MLP neurons of a small language model. Each row is named by its layer, matrix (up: input weights; down: output weights) and neuron, and shows model dimensions 112-239. Each number is 128 + 32 x the weight over its row's rms, rounded and kept within 0 to 255.
Before each neuron's rows, "fires on" lists the tokens most often at its 100 highest values on Wikipedia text that the model never trained on; "fires after" lists the tokens most often just before its 100 highest values on Wikipedia text that the model never trained on. A number after a token or word is its count.

fires on: "0" 22, " the" 15, "8" 14, "6" 9, "9" 8
fires after: "2" 29, "3" 15, "1" 14, "4" 5, " to" 4
L11.up902 [110  97  72 131 154 131 165  91 146 105 115 201 128 141 147  94 181 117 104 127 168 150 148  75 104 161 107 116 108 148 180 136  74 124 146 127  90 152 157  91 101 127  65 192 104 151 153 107 141 102 165 148 126 134 159  92 218 187 105 139 123 183 143 152 139 140 156  74 142 132 128 100 171 167  57 146 136 151  81  95  73 140 141 132 100 120 127 138 121 148 149 156 134 186 107 131 166  98 128  96 112 197 148 114  77 172 148  81 143 118  80 117 176 133 143 104  86 101 106 132 143 165 148 129 114 149  97 143]
L11.down902 [ 97 162 165 135 147 121 148 143 145 137 120 119 115 108 159 112 103  66 104  80 134 161 133 143  88  84 144 176 158 151 112 133 145  99 118 141 107 156 143 218 107  62  88 148 162 129 143 134 148  79  96 102 127 135 141 123 178 182  91 167 127 172 174  59  82 123 169 120 168 136  98 134 159 133  83 114 106 167 170 185 143 120 147 104 195 182 107 117 151 111 110 109 129 115 163  93 125 126  92 166 101 147  85 123 122  95  92  85 123 127 144 105 203 165 129 159 166 123 183 125 127 157  53 104  74  93 136  89]

fires on: "-" 76, "est" 4
fires after: "\n" 48, ")\n" 13, ";\n" 6, "})\n" 6, "ommun" 4
L6.up738 [112 116 128  91 114  99 160 120 109  62 148  87 146 126  94 176 125 182 158 123 135 137 102 127 159 126 109  94 117 103 119 137  77 115 123 128 119 156  97 150 169 169  93 164 121 167 180 142 141 102 109 136 162 128 106 209  68 130 107 143 134  92  76 182 158 148 149 218 165 121 109 108  92 101 105 129 111 118 111 160 155 102 169 103  73 112 160 151  96 139 110  98  74 129 104 143  88 155 164  63 141 148 169 130 145 172 187 163 108 120 134 104 184  81  82 121  75 143 119 156 151  81 165 136  59  76 143 142]
L6.down738 [136  82  75 142  67  71 187 115 143 160 128 168 170 101 125 120 163 104 148 153 122  79 101 126 153 100 165 124 141 125 113 123 184  92  80 130 176  65 146 143  84  69 114 120 142 103 117 165 106  98 117 126 197 118  91 134 166 126 143 102 190 150 161  92 128 147 142  75 121  72 110 157 189 158 103  75  33  76 117 159 189 152 128  97  77 142 161 125 163  73 122 116  50 119 131 101  97 130 118 130 121 115 102 104 114 103 114 132 208 107 144 141 130 128 150 107 148 170  86 155 183 157 141 144 116 127 127 120]

fires on: "1" 62, " T" 8, "M" 5, "9" 5
fires after: " " 53, " (" 15, "1" 5
L12.up835 [141  99  74 164 106 132 171 181 113 120 154  92 171 165 104  82 168 187 121 159 105  78 117  60 135 133 116  95 173 134 105 146 163 154  88 106 116  85 129  99 110 123 152 156 150 112  88 110  50  94  83 128 178 139 155 129 130  99 111  94 100 104 106 136 125 154 141  61 131 151 138 134 138 137 130 130 148  95 176 125  97 139 121 102 132 149 180 127 133 113 101 139 129  72 171 161  86 152 127 116  80  64 142 208  60 106 151 190 152 145 182 152 121  75 125 126 109 177 153 182  96 102 174 166  87 117 160 130]
L12.down835 [120  75 162 134 146 101 173 130 130 141 104 133  97 160 142  81  99 153 153  66  95 160 195 168 114 168 143 116 131  97 202 148 160 152 169 203 131 114 102 151  79 108 171 165 115 101  96 130 149  87 149 114 156 115 127 134 159  91 182 156  98  66 138 122 151 146 116 149  73 115 186 120  63 114 126 110  76 194 175 132 164 110 133 170 144  99 180 166 145 110 103 136 120  73  99  83  96 100 120 112 120 144  60 131 136 150  88 116 117  78  83 109 160 132 127 185 118 110 187 109 179  93  53 166 165 128 141 140]

fires on: "0" 72, " (" 8, " player" 5, "9" 4
fires after: "2" 72, "1" 4
L12.up366 [ 89 105 162 111 113  85  96 166 156 149 172 133 141 118 128 176 154 125 158  80  82 115 149 117  82  88 129 112 136  89  85  88 142 126 116  94 149 178 118 131 148 113 157 143 188  90 115 136 147  93  95 156 168 165 167 167 103 152 134  94 100  94 120 156 151 118 195 103 176  84 139 149 141 146 161 153 125 119 116 109 107 102 184  92  79 150 134 171 152 179 151 135  11 120 157 154 148 105 102 135 120 104 164 131 108 116 156 165 106 146 166 109 100 143 105  92 157 146 148 149 124 110 105  54 161 194 123 184]
L12.down366 [157 105 115 124  94 191 117 123 113 115 158 123 103  94 124 157 136 129 114 135  88 140 111 152 127 100 158 107 120  67 168 134  99  89  71 163 151 107 131  91 138 151 130  55 115 142 180 161  99 132  96  89 113 138  73 144 128  87 118  92 164  89 186 128  90 167  57 115  82 121  91 114  92  99 132 164 177 148 107 117 107 130 115 102 168 111 129 168  91 131 127 130 154 161  93 121 116 107 109 120 141 144 116 168 156  90  86 102  97 149 123 104 157 104  67 161 116 217 149 166 124 146 155 129 153  68 140 173]

fires on: " but" 16, " where" 15, "." 12, "0" 12, " while" 11, " and" 7
fires after: "," 45, " |" 7, "8" 6
L5.up1163 [103  99  82 140 105  89 136 135 141 138 148  92 156 136 106 147  93 112 123 120 148 144 165 136 105 132 100 184  81 128 113 181  89 102 153 151 112 111  86 165  57  84  86 115 105 120  85 123 114 163 162 108 101 158 141 141 126 128  61  88 111 120 123 160 160 139 142  69 183 119  84 160 161 108 105 147 127 115  86  65 158 153 126 117 140 151 135 122 102 106 163 162 120  98 177 133 160 100 119 113  97 148 103 166 167 143 133 127  95 128 138 108 128  47 112 153 200 156 132  70 146 173 102  94 129 108 137 174]
L5.down1163 [ 77 151 150 117 138  78 144 138 112 115 113 141 119  97  69 162 143 134 126 132 147 141 109 118 149 140 131 123 149 113 154 127 150 117  71  72  99 182 161 132 153 143 141 132 116 116 133 107 112 107 159 115 149 120 105  88  79 143  69 123 106 173 141  68 154 100  95 140 124 153 209 112 114 169 113 130 154 107 190 120 120 147 158 104 102 143 150 130  81 141  44 107 147 108 153 136 127 143  78 178  59 111 146 162 151 143 122 122 163 104 152 140 167 156 121 141 100 109  83 141 190 135 167  91 150  69 110 152]

fires on: "0" 32, "'s" 12, "2" 7, "och" 7, "os" 4
fires after: " " 37, "R" 10, " R" 8
L9.up1160 [140 150 143 108 161 179 123 145 159 118 139  90  35 107  91 162 168  80 148 218 168  85 188 128 114 131 117 118 128  54 164 110 151 147 148 104 107 124 134 159 154 108 140 106 114 142 163 161 129 185 161  66 137 130 134 136 157 166 111 140 153 121 136  80 113 176 187  99 129 164  79  88 175 144  97 172 127 147 104  57 145 139 103 171 120 139 122 133  89 140 157 123  68 130 193 147 155 144 148 126  98 135 174 103 173 150 139 149 137 139 125  95 103 106 106  89  95 123  98 139 101 128 134  47 161 152 109 214]
L9.down1160 [ 94 155 146 134 106 131  82 135 142 104 128 156 120 112 129 125 117 164  98 149 134 159 150  86 129 110  86  91 123 132 104  87 157  79 116 136 166 137 140 107 128 174 114 100 157 162 109 139 137 135 198 111 191 175 135  72 113 166 136 119 138  92 116 150 167 109 142 162  92 101 214 134  55 122 130 114 140 144 122 150 140 106 137 127 146  94 111 108 138  83 100 138 147 167 132 150  92 121  98 138 137  87 104  72 159 161 145 171 114 183 159 135 153  81 200 180 112 152 114  89 139 119 174 165  63  91 107  91]

fires on: " " 75, " it" 4
fires after: " |" 47, "-" 10, "." 9, "|" 4, " the" 4
L11.up693 [130 114 125 101 146 114 126 105  76 108 220  91 136 174 130 108 119  98 139 110  92 105 160 155 123 138 128 188 126  93  81 123 179 147 143  82 162  29 110 130 127 108 173 180  89 127 121 135 113 129 187 108  95 115 103  85  81 165 157 182 108 152 119 114 166 159 208 140 168 108  95 124 151 134  79 115 121 124 164 121  99 107 122 188 174 138 116 135  97  69 144 110 183 128 154 125 113 127 114 149  61 104 145 110 138 101 150  80 109 138 118 163 111 128 156  99 104 120 153  82 116  69 123 112 118 101 133 112]
L11.down693 [131 168  71 146 174 161 131 114 131  94 133 106 124 151 170 136  89  57 129 152  94 167 161 152 183 112  91  99 174 137 129 155 140 106 111 107 106  98 126  91 136 173  70 105  89 185 163 148 114 142  93 104  61 161 138 124 136  79  83 127 154 155 128 130 123 151 149 122 135 125 142 178  86  97 132 139 171 189 136 159 147 127  80  85 121 125 147  80 146 177  95 143 122 125 187 127 137  98 105 136 129 158 124 206 148  89 109 123 160 149 119  42 142 128 127 185 187 161 157 126 109 146 104 157  95  97 168 143]

fires on: "1" 32, "0" 28, "2" 7, "6" 7, "7" 5
fires after: "0" 62, "9" 14
L9.up851 [ 95 115 114 119  95 110 147 147  80 141  71 131  93 157 132  85 111 101 124 123 106 105 157 139 123 137 159 106 150 106 128  83 153 144 192 121  90 126  78 109 106 175 140 146 149 105 148  34 121 194  86 137 131 167  99 149 122  63 162 174 136  88 198 118 164 109  56 144 128 112 156 150  99 104  52 123 136 159 106  86 129 128 108  78 146 181 157 121 110 156 138 131 183 153 134  99 117 160 136 155 106  98  56  99  74  70 162 106 148 145 117 152 122 126 107 179 158 138 138  95 124 186 179 169 164  81  97 119]
L9.down851 [175 154 126 146 146 148  70 132 210  80 147  97  93 169 116 139 153  99  97 122  80  94 125 125 121  77  99 160 163 204 133  91 166 182 180 151 128 129  98 102 156 111 113 181 173 164 132  96 160 151 107 108 128 119 142 135 126 126 118  75  78 110 113 147 139 139 144 133  97 209  88 153 142  94 116 140 124 121  97 127 139 151 156 121 131 128 109 145 137 123 184 178 157 105  70 133 104 134  90 113 156 109 162 121  84 146  96 100 107  69 117 162  97 137 187  81 188 139 104 115  89  64 153 159  82 124 140 112]

fires on: " " 38, "|" 24, " —" 8
fires after: " |" 32, " |\n" 18, "|" 14, "," 4, "|---|---|---|---|---|\n" 4
L11.up41 [119 126 144 126 103 129 136  56 150 180 102 125 130 119 175 111 144 114 120 178 114 117 203  92 121  86  85 110 133 175 182 106 101 101  72 118 107  93 171 132 110 170 185 197 103 135 127  79 175 107 102 151 201 124 173  73  97 112 121 162 117 127 138 148 167 139 129 112 114 125  91  84 177 137 130  84  69 103 163  80  88 129 150 136 176 174 126 102 193  96 142  99 126 158  94 135 178 141 113 165 126 110  79 119 117  90 107 183 138 103 143 127 107 116 127 115 149 160 165 141 117  94 123 146 125 140  63 104]
L11.down41 [147  92  74  74 149 101 164 135  98  95 123 114 100 171 140 107  92  43 137 170 129 134 161 152 142 129 144  98 127 187 131 136  93 230 146 134 143 144 148 125 142  97 177 151 155 129  96 117  82 111 166 109  68 109  82 105 132  74 141 118 155 114 177  62  88 135  81 132 129 125 127 123 138 167 116 146 119 168 154  61 100 154 134 142  96  83 127 160 129 131 131  54 114 133  90 161 143  70 131  85 128 101 121 173 136 157 128 139 158 117 144 193 103 119 157 123 126 102 107 167  85 172 164  92 149 141  96 129]

fires on: "0" 31, "9" 24, " (" 21, " \"" 6, "-" 4, "–" 4
fires after: "2" 30, "1" 28, " the" 6
L12.up310 [124 130  93 154 176 203 101  89 125  76  79  71  91  98 141 130 165 102 113 166  89  82 101 130 141 113  95 121 157 118 135 128  97 188  96 124 146 145 146  94 177 102 141 146 127  63 148 122 194  82 109 187 164 185 143 156  92 145 101 100 147 144 121 123 181 161 150 130  96 112 146 139 163 103  74 105  80  99 116 109 153 136 161 125 146 155 117 177 138 125 145 225 131 134 161 101 105  92 115  88 109 139 156 110 184  77 186 122 116  97 115 101 164 177  87  82 159 147 114 137 148 128  94  90 158 133 135 195]
L12.down310 [122  90 200 123 104 127 127 124 122 202 152 136  97 130  92 180 137 171 139 122 115  86 144 182 129 121 130 117 125 138 135  92 123 165 200 142 179 141  93 102  94 149 106 136 119 161 116 177 123 134   6 103 143 125 136 148 111 113 112 109 141 122 158 145 127 135 122 144 132 161 103 117 125 119  92  84 145  72 114  99 109 135 128 130 118  70 223 143  84 120 190 143 132 105 113  79  98 141 160  75 102  87 156 160 106 145 192 148  71 143 117 202 206 117 100  93 143 100 155  95 135  91 190 151  71  73 140 157]

fires on: "0" 38, "–" 22, "1" 21
fires after: "2" 29, "0" 26, "1" 15, "9" 6, "7" 4, "8" 4
L5.up1157 [167 145 148 160 102 111  89 146 140 126 127 145 145 133 162 147  93  73 152 149 175 150 158 138 129 108 109 164  68 103 118 105 109 109 152 174  95 192 158  62 172  86 110 126  85 109 151  95 154 150 136 152  73 176 110  86 136 144  74  55  90 130 141  93 133 186 100 106 150 129 120 144 106  95 126 174 159  92 121 147 158 116 127  98 178 105 134 113 134 115 151 165 124 134 166 153 115 127 208 167 165 167  78  74 178  73 121  69 152 137  92 107 107  88 148 191 137 143 150 170 135  70 135 115 141  78 106 115]
L5.down1157 [122  87  84 112 134 100 146 199  69 137  99 136 124 123 140 111 124 115 122  69 151 179 152 115  91 118  63 138 131 121 113  87 138  64  94 132 144 140  92 118 117 122 172 124 138 101 151 146 125 107 117 122 103 116  90 185 120 144 120 108  84 134 127 195 159 136 193 174 149 148  96 171 121 136  94  84  83 110 176  98 128  96 162 134 124 148 118 201 146 167 136 147 159 127 109  99 144  80 114  95 114 157  96 128  67  59 135 125 166 163 144  79 110 198 121 153 123  87 106 181  86 161 157 163 108 177 114 137]

fires on: " " 72, " years" 4
fires after: " |" 41, "|" 31, " a" 4
L11.up151 [115  96  87 113 170 146 193 210 146 107 113 126 153 141 177 155 130 145  98 135 123 133 105 137 120  95 149 117 123 193 143 108 136 114 129 148  85 169 162 108 101 151 172 141 151 149  91  90 158 153 172 140 130  92  93  84  81 146  97 196  63 121  93 153 121 123  75 136 137 114 130  94 178 130 130 139 150 146 130 123 116 118  85 167 151 128 157 131 113 118  93 131 135 144 127 134 154 121 145 137 111 176 110  91 162 167 100 148 153 202 115 124 108  93 171 151 113 122 127 139 122  63 141 101 134  76  88 132]
L11.down151 [ 59 137 104  80 129 146 147 171  47  96 174 158  93 142 128 100 167  93 137 142 146 104  88 121 166 137 123 129 110 144 137 154 120 133 101 140 142 106 156 116 196 120 132 133 156 140 191 152 165 115 119 149  60 140 110 103  74  75 131 181 115 129 185 114 128 125 149 133  89 102 120  96 125 164  97 110 139 160 213 133  86  79  92 150 150 124 159 139 162 145 164 150 135 156 132 206 139 108 106  98 126  88  64 213 149  29 120 136 106 125  63 107 130  88 110 168  97 144 155 101 127 168  76 111 177 140 202 152]

fires on: "1" 20, "0" 18, "3" 9, "2" 7, " m" 6
fires after: " " 30, " (" 16, "1" 7, " a" 5, "2" 5, "3" 4
L11.up830 [ 94 153 165  88 130 168 145  30 115 153 165  84  84 141 130 110 136 105 158 158 142 132  89  84 117 131  63  96 173 185 124 111 142 115  76 162 165 148  80 133 141 112 123 198 141 147 129 150 104 104 136 122 151 134  88 121 159  69 116 103 145  79  93  80 151 153 120 109 129 158  92 162  92 141 129 144 139  73 103 103  59 146  97 155 120 155 140 184 135 166 129 151 170 155 139  78 123 133  97 113 115 181 148 118 157 172  80 118 148 133 142 111 255  80 111 185 118 109 162  58 146 119 163 125  91  83  99 109]
L11.down830 [168 103 176 168 166 140  83 165 143  71 168 161 144 156 101 185 131 158 136 157 152 112  99  97 125 142 157  90 189 182  79  94  94  85 136 156 102 133 121  81 136 167 123 128 141 140 119 147 147 116 111 129 145 122 150 148 113 124 134  80 133 142 149  86 161 147 158  98  84  98 118 129 113 164  80 185 150  97  92 114 144  83  83  85 146 121 132 154 126 138  99 129 147 161 126  96 103  50  98 121 140 134 117 163 102  77 144 146 108 127 125 149 167 203  64 107 163  96 109 157 119 135 117 150 112 180 165 155]

fires on: " " 65, "0" 6, "2" 5, "1" 4
fires after: " |" 57, " " 7, "3" 6, "." 6, "1" 4
L11.up1128 [121 143 136 142 136 118 108 160 110 116 154 197  97 154  80 163 107 170 166 154 164 156 115 119  77  36 111  99 129 105 108 145 159 192 153 137 158 138 135 170 117  94  77 165 144 178 161 128  74 151 101 108 139 140 124  95  98 121 197 123 102  88 140 145 136  89 131  95 174 155 128 150 105 139 154  97 202 143  77 119 118 104 129 164 144 101 142 127 101 159  67 167 149 163 137 130 138 103 121 150 130 141 153 109 179 121 132 116  81  81 129 147 138 143 151 127 115 139 167 132 114  97 158  56 155  61  62 132]
L11.down1128 [124 105 102 117 145 146 124 149  76 103 149  98 139 161 175 149 110 127 125 157 153 132 139 147 158 207 120  79 126 123 173  96  91 149 182 159  80 148 116  55 152 138 143 142 144 214  79 156 135 151 125 111 140 118 148 195 122 139  74 103 118 134 136 102 131 112 110 124 179  79 109 103 105 162 102 131 108 121 136 149 149 132 180  97 139 127 133 144  91 119 129  85 176 114 163 114  92 151 107 138  89 110 101 119  67 130 156 129 172 167 164 169 111  45  85 154 152 200  75 119 109 127 122 179  79  95 160 114]

fires on: "9" 29, "0" 27, " " 17, " (" 15
fires after: "1" 30, "2" 27, "," 7, " in" 4
L11.up931 [115 113 175  85 160 150 165 111 181 114 142 157 137 113 115 149 120 116 106 112  88 127 162 123 152 125 121 143 232  64  51  96 140 142 120  50 157 125 143 142 117 121 141 149 144  92 149 139 154  91  92 151 102 186 126 150 157 100  91 173  91 118  97 163 110  89 131  74  70 126 125 127 134  95  94 108  89 131 155 117 135 106 152 134 142 173 162 100 155 139 156 141  91 169  94 162  95  84 143 116  95 150 108  99 155 117 119 104 122 109 133 121 143 190  74 136 115 138 176  72 105 162 140  98 121 118 197  78]
L11.down931 [157 185 160 193 124  63  97 110  98 144 111  77 146 133 180 120 110 120 103 129 178 152  86 140 107  76 137  94  41 179 172 166 110 169 139 140  92 151 160 127 153 115 109 149  77  98 165 116  68 145 140 146 129  99  94 109 110 116 159 141 143 114 148 124 163 170 165 133 109 129 132 132  98 151 146  69 136 154 120  93 145 208 158 126 118 138 119 159 101 129 129 112 142 105  88 105 151 132 126 124  89 195 231  79  76 109 158 164  84 171  97 146 178  80 115  87 212 152 134 155  90 101  88 101 149 107 118 141]

fires on: "2" 20, "0" 16, "8" 9, "4" 9, "9" 8, "5" 8
fires after: "1" 31, " " 26, "2" 14, "-" 6, "." 5, " the" 4
L11.up1203 [129 130  69 116 147 204 147  86 152 100 145 108  67 147  94 124 142 100  88 123  95 116 117 111 147  45 136  80 116 150 149 158 156 121 204 176  75 184 156 123 116 112 124 147 104 101 136 117 146 185 134 138 136 114 116 123 108 146  92  56 141 139 127 170 149 169  91 117 157 134 161 140 112 150 133 128  90 121 100 145 114 172 107 111 180  82 103 118 159  95 182 138 147 139 163 136 101 121 167 132  90 122 150 135 197 121 138  91  70  38  85 129  56 121 173 130  74 132 115 125 130 109 113 149 185 115  99 167]
L11.down1203 [140  89 169 116 136 102 135 158 122 145 124  95 125 179 147 113 150 150  97 120 104 116 158  90 101 119 120 120 145  46 122  99 103 123  88 161 157 128 114 114 131 152 191 135 140  79 141 132 111  87 144 150 144 167 124 140 157 138 116 145 124 113 137 168 111 104 175 109 120 174 145 122 162 119  57 103 138 168 192  95 118  68 138  85  78 139  85 170 215  97 143  76 106 111 171  99 173 155 171 136 125 100  76 113  80 173 172 193 105 175 140 153 116  98 126 114 204 189 114 143  97 175 141 113  69 120 143 120]

fires on: "0" 45, "3" 11, "5" 9, "1" 6
fires after: "1" 25, "3" 16, "6" 9, "2" 7, "0" 6, "4" 5
L9.up315 [ 97  99 160 120 141 147  96 126 158 158 110 104 140  88 150  90 187 147 145 114 141  94 158 139  90  71 110 137 128 167 122 123 158 134 109 156 119  99 101 148 174 108 142 123 148 140  98  87 134 160 128 195 109 135 146 122 132 139  84 126 126 127 100  89 170 173  61 123 133 124 160 161 139 104 165 154 118 149  80 144 156 127 158  94  94 108  88 142  78 142 121 147 165 162 176  94 128 155 186 130 140  97 138 125 136  60 117  94 180 112 166 119  96 132 143  86 151 167 110 151 125 174  83 151  89 116  87 108]
L9.down315 [114 173  65 138 136 173 142 127  89 143 105 111 100 141 107 176 173 141 120 117  91 154 135 156 131 177 163 152 133 144 210  69 110 165 121 146 161 159 116 110 107  76  43  97  94 103 130 101 100 129  68  67  67  93 174 125 112  72 166 193 121 171 134 115 126 124 122 100 211 119 149 120 127 162 136 117 116 158 133  93 148 134 156 234 114 110  89 162 162 198  97 173 131 143 123  70  74 157  84 127 149 129  92 115 150 141 131 155 123 135 177  92 144 148  92 118 119 108 104 120 134  82 108  70 109 107 151 141]

fires on: "2" 19, "1" 18, "v" 8, "3" 6, "'s" 6
fires after: " " 43, " (" 16
L6.up556 [138 134  71 100 132 108  55 109 123  87 161 109  74 183 104 111  99 125  85 139 185 145 128 167 147 110 131 108 136 128 116 122 171 132  92 131 173 136 141  84 149  99 146 116 149 181 164 106 150 150 184 135 111 155 156 168  86 148 173 178 157 137 140 131 109 123 165 109 126 143 112  72  69 115 147 137 173 185 154 144  69 140  79  89 119 156  97 107 138 173 153 115  68  97 150 144 122  85 152 115 136 148 153 105 115 159 174 147 185 134 136 114  84  90 141 118 110 136 152 146  66 125 156 144  95 199 113 145]
L6.down556 [142 115 188 250 108 194 202 131 206 171 116 143 140  70  74 159 175  95 116 112 135  82 143  88 101 155  83 170 190  95  70 125  88 102 198 126 104 120 102 141  51 159 181 139 138 145 152 180 128  65 124 117 103 167 138 112 112 123 153 135 142 130  91 103 161 197  80 152 128 138 114 125 129 158 104  67 121 104 118 104 122 135 139 165 123 119 128  98 134 110 120 156 110 142 121  77 139 143 113 103 130  87  73 151 159 100 119 209  96 119 120 153 147 115 119 119  88 121 143 168 135 149  90  89 126  70 161 191]

fires on: "9" 79, "8" 5
fires after: "1" 77, " (" 7, ")\n\n" 4
L11.up415 [ 76 117 144 179 117 150 183 126 148  99 138 178  83 163 162  71 120 148 116 146 103 127 137 142 121  81 117 141  94 155 136 118 130 157 153  68 105 121 147  83 121 100 125 111 147 118 113 160 111 102 142 123 120 166 108 103 172 120 106 116 142 106 100  97  92 178 160 122 165 141 151 116 166 183 129 139 116 193 131 115 120  90 107 173 124 127 181 172 141 126  96 169 133 160 135 164 172 120  64 121  72 123 103 158 146 181 100 148 175 129 158 152 228  85  77  89 138 190 109 168  88 144 117 120  76 135 120  65]
L11.down415 [152 189 128 145 123 137 173 167 129 105  75 107 137 176  76 149  75 126 154 102 102  84  67 133 125 123 123 118 167 156 142 150 176 146  72 130 107 111 134 124  85 169 149 153 192 135  84 168 147 107  95 125 101 156 130 106 138 110 128 106  69 151 131 109 100 200 137 134 169 156 202 124  80 120 154 150 151 134  83 142 100 160 155 125  81 138 132 131 126 188 119 208 142  73 114  83  90 154 137 172 145  77 154  85 131 139 142 126 152 145 101 146 101  57 166 149 154 108 167  75 146  83 131  70 156 134 154 117]

fires on: " " 30, "3" 15, "9" 12, "2" 12, "8" 6
fires after: " " 38, "|" 20, " |" 10, "." 8, " (" 7
L11.up741 [153 172  98  99 145 140 143 149 122 164 177  96 112 195 152 154 136  87 136 129 154 104 109 102 142 140 153 135 157 150 128  78 206 165 160 124  74 121 110 116 103 177  90 113 130 153 149  73 170 173  97 121 165 129  99 138  86 114  47 156 167 147  66 111 148 117  89 121  93 134 107 121 130 126 140  93 145 169 158 134 148  87  81 102 182 153 128 130 129 163 107 175 131 188  84  47 209 157 111 110  97 128  34 138 157 109 126 192 144  60 184  83 158 147 106 100 126 139 102 159 121 100 168 143  82 104 147  89]
L11.down741 [ 89 133 192 134 144 194  97  85 133 119 116 149 125 118 139  83 113 115 165 119 121 118 182 157 139 160 132 103  77  69 133 160 136 129 169 132 145 123 175 171 153 136 143 114  99 108 108 167 141 135  93 183 150 100 137  65 109 125 194 132 131 142 131 113 123  96 108  99 161 128 149  80 163 150  68 158 104 145 106 183  96 103 162 185 156  84 129 131  66  94 126 118 135 125 137 155 138 110  73 153 154 115 130  81 166 191 123 100 108 170 112 112 110 128 134  73  58 160 125 169  87 138  99 128 169 121 136 136]

fires on: "-" 42, "st" 8, "nd" 5, "ed" 4, " •" 4
fires after: "\n" 28, "-" 10, ";\n" 9, " \"" 4, "|" 4
L6.up1029 [166 139 118 135 123 111 141 129 135  70 103  96  46 171 144  97 120 138  74 117 168 115 175  98 152 154 134 134 108 186 138 167 136  99 121 173 174 187 159 152 166 162 146 134 150 130 177 138 162 139 161 148 132 118 167  87  80  73 111 119 161  96 114 110 157 142  67 117 142 107 165 119 101 106  75 197 146 172 133 123 132  79  64 128 100 126 100  76  79  90 126 130 108 150  70 166 137 123 109 143 134  92 120 192 145  97 177  95 131 137 179  74 147  93 106 156 141 228 156 109  88 171 168 117 156 111 183 114]
L6.down1029 [ 51  97 129 131 158 106 173  66 160 140 142 153 144 143  96  81 115  97 132 151  99 180 134 135 171 126 184 117 119  75  73 135 114  81 112  97 142 100 218 109 110  85 178  89 106  91 110 162 154 123  66  55 177 114  80 186  75  68 107 182  82 134 107 129 137 171 157 162 132  88 135 105 109 123 173 143  97 135 133  99  86 147 175 164 118  66  97 138 105 131 149  73 130 148 178 166 149 123 120 115 165 163 173  70 117 117 129 141 179 181 155 121 140 129  88 125  95 165 134 106 189 177 134  96 160 167  92 104]

fires on: " —" 19, " none" 17, " to" 7, " who" 5, " lost" 4
fires after: " |" 42, " footballer" 4, " round" 4
L5.up820 [118 113 148 178  86 117 114  61 126 133  54 132 136 190 154  59 117 127 204 146 102 159 126 152 119 143 125 122 169 134 150  87 122 163 138 122 100 101 169 106 139 143 138 129 114 122 111  69 120  88 128 101 140 181 102 152 148 155  55 112 143 152 138  91 124 173 138  98 164  84 175  99  85 128 116  74  20  83  58 135 181 188 181 123 117 145 130 141 158 105 130 166 157  56 166 133 115 108 126 160 149 111 158  74 187  73 137 144 129 107 121 148  91 150  89 168 149 189 175 151  75 144 166 152 157 120 182 121]
L5.down820 [149 110 116 126 163 124 164 186 123  92 131 169 115  57  89 217 124  76 100 149 176 116 132  53 139 109 131 106 133  99  94 145 124 122 163 113 140 132 126 158 163 170  90 115 128 190 127 120 115 134 156 108 118 104 180 140  94 121 186 194 118  67 148 144 162  88 122 110 100  89  78 158 156  93 143 204 188 147 138 163 138 124  87 173 152 115 117 126 100 144 106 128 130 188  93  59 185 141 119 144 115 175 110 139  96 175  68 114 129 137 160 107 181 103 173 123 143  73 109 206 163 174 106 132  97 135 120 126]

fires on: "." 50, " |" 8, "7" 5, "5" 5, "en" 4, "2" 4
fires after: "1" 18, "7" 12, "4" 12, "3" 12, "6" 10, "9" 6
L9.up943 [164 102 103 140 131 118 146 140 158 134  93 120 109 106 105 129 142 127  96 154  98 174 185 154 158 153  80  97 185 134  99 132  98  84 185 161 135 152 116 115 144 117  80 181  85 184 150  94 125 153 113 150 182 106 184 130 171 112 107 142  42  87 192 149 161 110 138  52 113 140 130 111 118 171  55 123 107  87  81 122 185 137 114 127 142  72 151 132 132 110 130 101 177  92 132  98 131 170 117  56 183 154 155 122  86 164  69 151 171 181 156 146 106  52 148  83 101 140  96 165 139 110 152 109 148 178 109 105]
L9.down943 [116 122 154 163 191 106  51 146 132 129 119  93 134 142 134 121 109 100 108 160 134  76 111  79 112 139 134 117 139 143 167 100 149 124 137 177 156 138 166 156 109 130 125 132 152 120 151  67 163  83 113 136 105  97  85 113 104  94 122 117 158 161 155 141 144 141 126 108 216 166  91 149 149  94  93 144 190  67 173 104  87 123 113 135 200 173 150 122 121  77 117 150 124 102  95 194 105 127 123 110 154  78 127 111 159 132 155 147 170 103 122 105 155 102 125 155 112 120 127 166 102 170 115  92 112 128 135 115]